Weights of a small transformer language model: vocabulary 3670.
MLP neurons of a small language model. Each row is named by its layer, matrix (down: output weights) and neuron, and shows model dimensions 48-143. Each number is 128 + 24 x the weight over its row's rms, rounded and kept within 0 to 255. Numbers have three digits each.
Before each neuron's rows, "fires before" lists the tokens most often just after its 100 highest values on Wikipedia text that the model never trained on. A number after a token or word is its count.

fires before: "| " 40, "|" 14, "\n" 7
L4.down284:130123122103108128146144116125086125118056137110185106163137169122152077145109148113137163099139155082120072144118076133125131099160174096144065141119167125146156107121115092119118136157143115116100115150133129134159124126087127146131094075121102132155098073109135112140126151123126128134

fires before: "of " 33, "." 16, "| " 12, "|" 7, "," 6, "==" 4
L5.down392:108153149103128152069156064194118156165112167117098118087128095142143127138090125108124150140149143133164153116082118171130145118155143091099103129132121125147157145109112079158093132115111122140113114154167125146119123140132138132142141068130120128110178084091107139150120111142106123132

fires before: "| " 28, ": " 17, "–" 11, "– " 6, "al" 4
L6.down525:103145141136115138123133087116139122143115132149143132156152108144152082098147158132151137139105138161142115116083136122130121101106111100116078135124078169161166105109150102123152100147135130115139153100095112134171109156134152134155101101140120126134131083150153112115127114089143164139

fires before: "| " 29, "." 28, "m " 8, "% " 7, "," 5
L4.down556:116175167155156128087151128116092141104117095118070125158146145139158120120125156105131147178132132088118105084143129139124076135133072129123151141104138105137116141139107105131090151107075107124103143115120124124115108152156156131146136122128083156132099093127113120137144131123123098133

fires before: "| " 43, "(" 9, "a " 5
L4.down726:128105115099152127129122107099086128127106112131098093134126103079102119105131102148142098140095161128134121113147103140144123112114110138100126109132131131129094115130157107109114134172131110096167129106090156083144155142093152133109118127151160152141152093098095117136120160070152087126

fires before: "| " 26, "ore " 8, "y" 8, ": " 8
L6.down63:145130092162125120109106133139092110132145120110145103142145106160156117107117130162132130125166127093123103102125163153153115103096141140164095135122075129150143115124143091171118125101124128124109126131111123147123108159120120129114116132124146119100096187120126143126101104090160087146

fires before: "| " 39, "(" 11, "and " 9, "|" 7
L5.down469:135126161113139094129147153149096122110168150149104132130119126117155105103162130156150163205136143128140111141140143147126122091177115138189114119112126140097131113132137128132178140127130143152143128097118094125094138141159161093144152146094144119102114124122136128106116162143104103097

fires before: "| " 84
L4.down117:080157107103111134158079113081093090101141133133107134162138132101130153136141111130101152107120132143126123168155115081122109132086095119179119114133115166118112132084084139111119112157112076123110156166152112113123154157143101162177121114157170153130185166167115148125160110098105121155

fires before: "| " 79
L6.down15:119137123118129107139106161098127094126137113116100173165122114101101110154148125131116126157086116129164133137095125110151155129113101123148127153086153086119129138143137152072119123111130083082115136116160116146182159108100146114155147093154141139117146117120140140113134108119148117149

fires before: "| " 42, "and " 14, "(" 6, "|" 5
L5.down170:151111149128102096128092138134061151149097109121123111120111145103133108134114093121147101155117158125149142146121146220148132090143137137173080100124145123093108101121115096115135163132177160165100142116132131163129140120131140119173075119147126158090087096102104086112108156108131085119

fires before: "He " 19, "\n\n" 14, "The " 8, "In " 8, "Her " 5, "It " 5
L4.down190:124137158112141118149117087134122099122162077129119109113174119087103172128148063121165129120134121144142155170141114159145132123090151166156146180093142140169115096124109111102113148162137152130085137113093088127131163111137128150161118149164123153126128145119126132109131155103111136103

fires before: ": " 38, "–" 33, "-" 4
L3.down12:076100126136116130162129141131155111130122163139141140131104127107136136138141176177113170098130138163132125134109101145109112124108165149115086086120078124106140117149148105180158115150129166076107110173151160125157102144088114155131117144121133113162130116102129113124152104133120110128

fires before: ", " 23, ". " 20, "==" 16, "." 13, ": " 5, "| " 4
L9.down329:126119112117091128151166129139089143159145138103130143148198136139130125110094150142126114174140138142124129140150187132098080097099139099143148187087130144170172121114068144111122154139128111144088124131119156140103101143130138136124128110128129113170135103131118152149122116075160107097

fires before: "| " 52, ": " 9, ". " 6, "medal " 6, "–" 5
L5.down730:119115138121127102168137101120085111148105113114143116115156116153129153138095147163151096145164133127102130109138146117147162110157094115107160147106141147140111164143107091110144134087105173177083147138139107137144137097112130111140113108112131136096106160141105165111135094120153121141

fires before: "–" 58, ": " 11, "-" 8, "career" 4
L9.down739:095132139111120128073128166180094105150107128112143133136109129109108100140103154157108121143104161143114117106123079160116133126129118125140071120133098099141133089163165130149155144158126133117127134114143143178167163140116165158151126138184140139137126118140134155143138089135160118124

fires before: "==" 25, "===" 7, "== " 7, "\n\n" 7, "The " 6, "\n" 4
L3.down122:118170164129142123145136083132110092128116095119113098139178117070094163160145129129115141118150114157141134121141111132134083153060141141162097169105151137138126134106085109100109143183139112120129128163143107145136150117128116100171131158166118179140121128128115178115148107106157092119

fires before: "| " 26, "= " 8, "==" 7, "===" 5, "|---|---|---|---" 4
L6.down587:129127138116158117166109117098124128134128068110075121158106121138137133168159121169111161145136111136159128168171127140086129108134154137097108155087139122087137117123089142107153148143124128098141162120171114094132161117139127089186106119150115130126115137126115187125178148143114125120

fires before: "| " 98
L4.down129:110142113118161129148165139118167111145098099074121124143117113146103117141144108125138162102136086107142118094111129114120141110096107079172120150088119101161154126143138170120174154090112126117142153147130111131138196146141138135192113130127115112146103109109113122098109148128120140121

fires before: "| " 53, "|" 8
L5.down664:134151174126127122129170145128144164113115143128089089110141134114103121150163113138112109161175138170129175129142127118148120119161114097119133131123117101115130132101136081099132088156087150138092126156126154156122142106147140152149178128164159186189145108106124152078150131129124132083

fires before: "–" 40, "." 13, ":" 10, "," 6, "; " 6, "7 " 5
L3.down87:099126128112118118178162124141104122165127171093130113121113068134168158153133119130113105141189184124119124123150114109155116141148127095138084166070113117126127122149102117140114136118096116110084124113135178094123103118130164135140108098092099139117134107106090121127128123154100069117

fires before: "| " 22, "(" 21, "in " 6, "and " 4, "|" 4
L5.down353:140161146104153145141118123095109108131128099129085131120117141097122109099134088122123131128126124131126129134133144099113123085123112094093144127095109087131136141199144119150118105148100127134135095156154143129208134125098126120129168137108129126177122095117121153148163118145128078156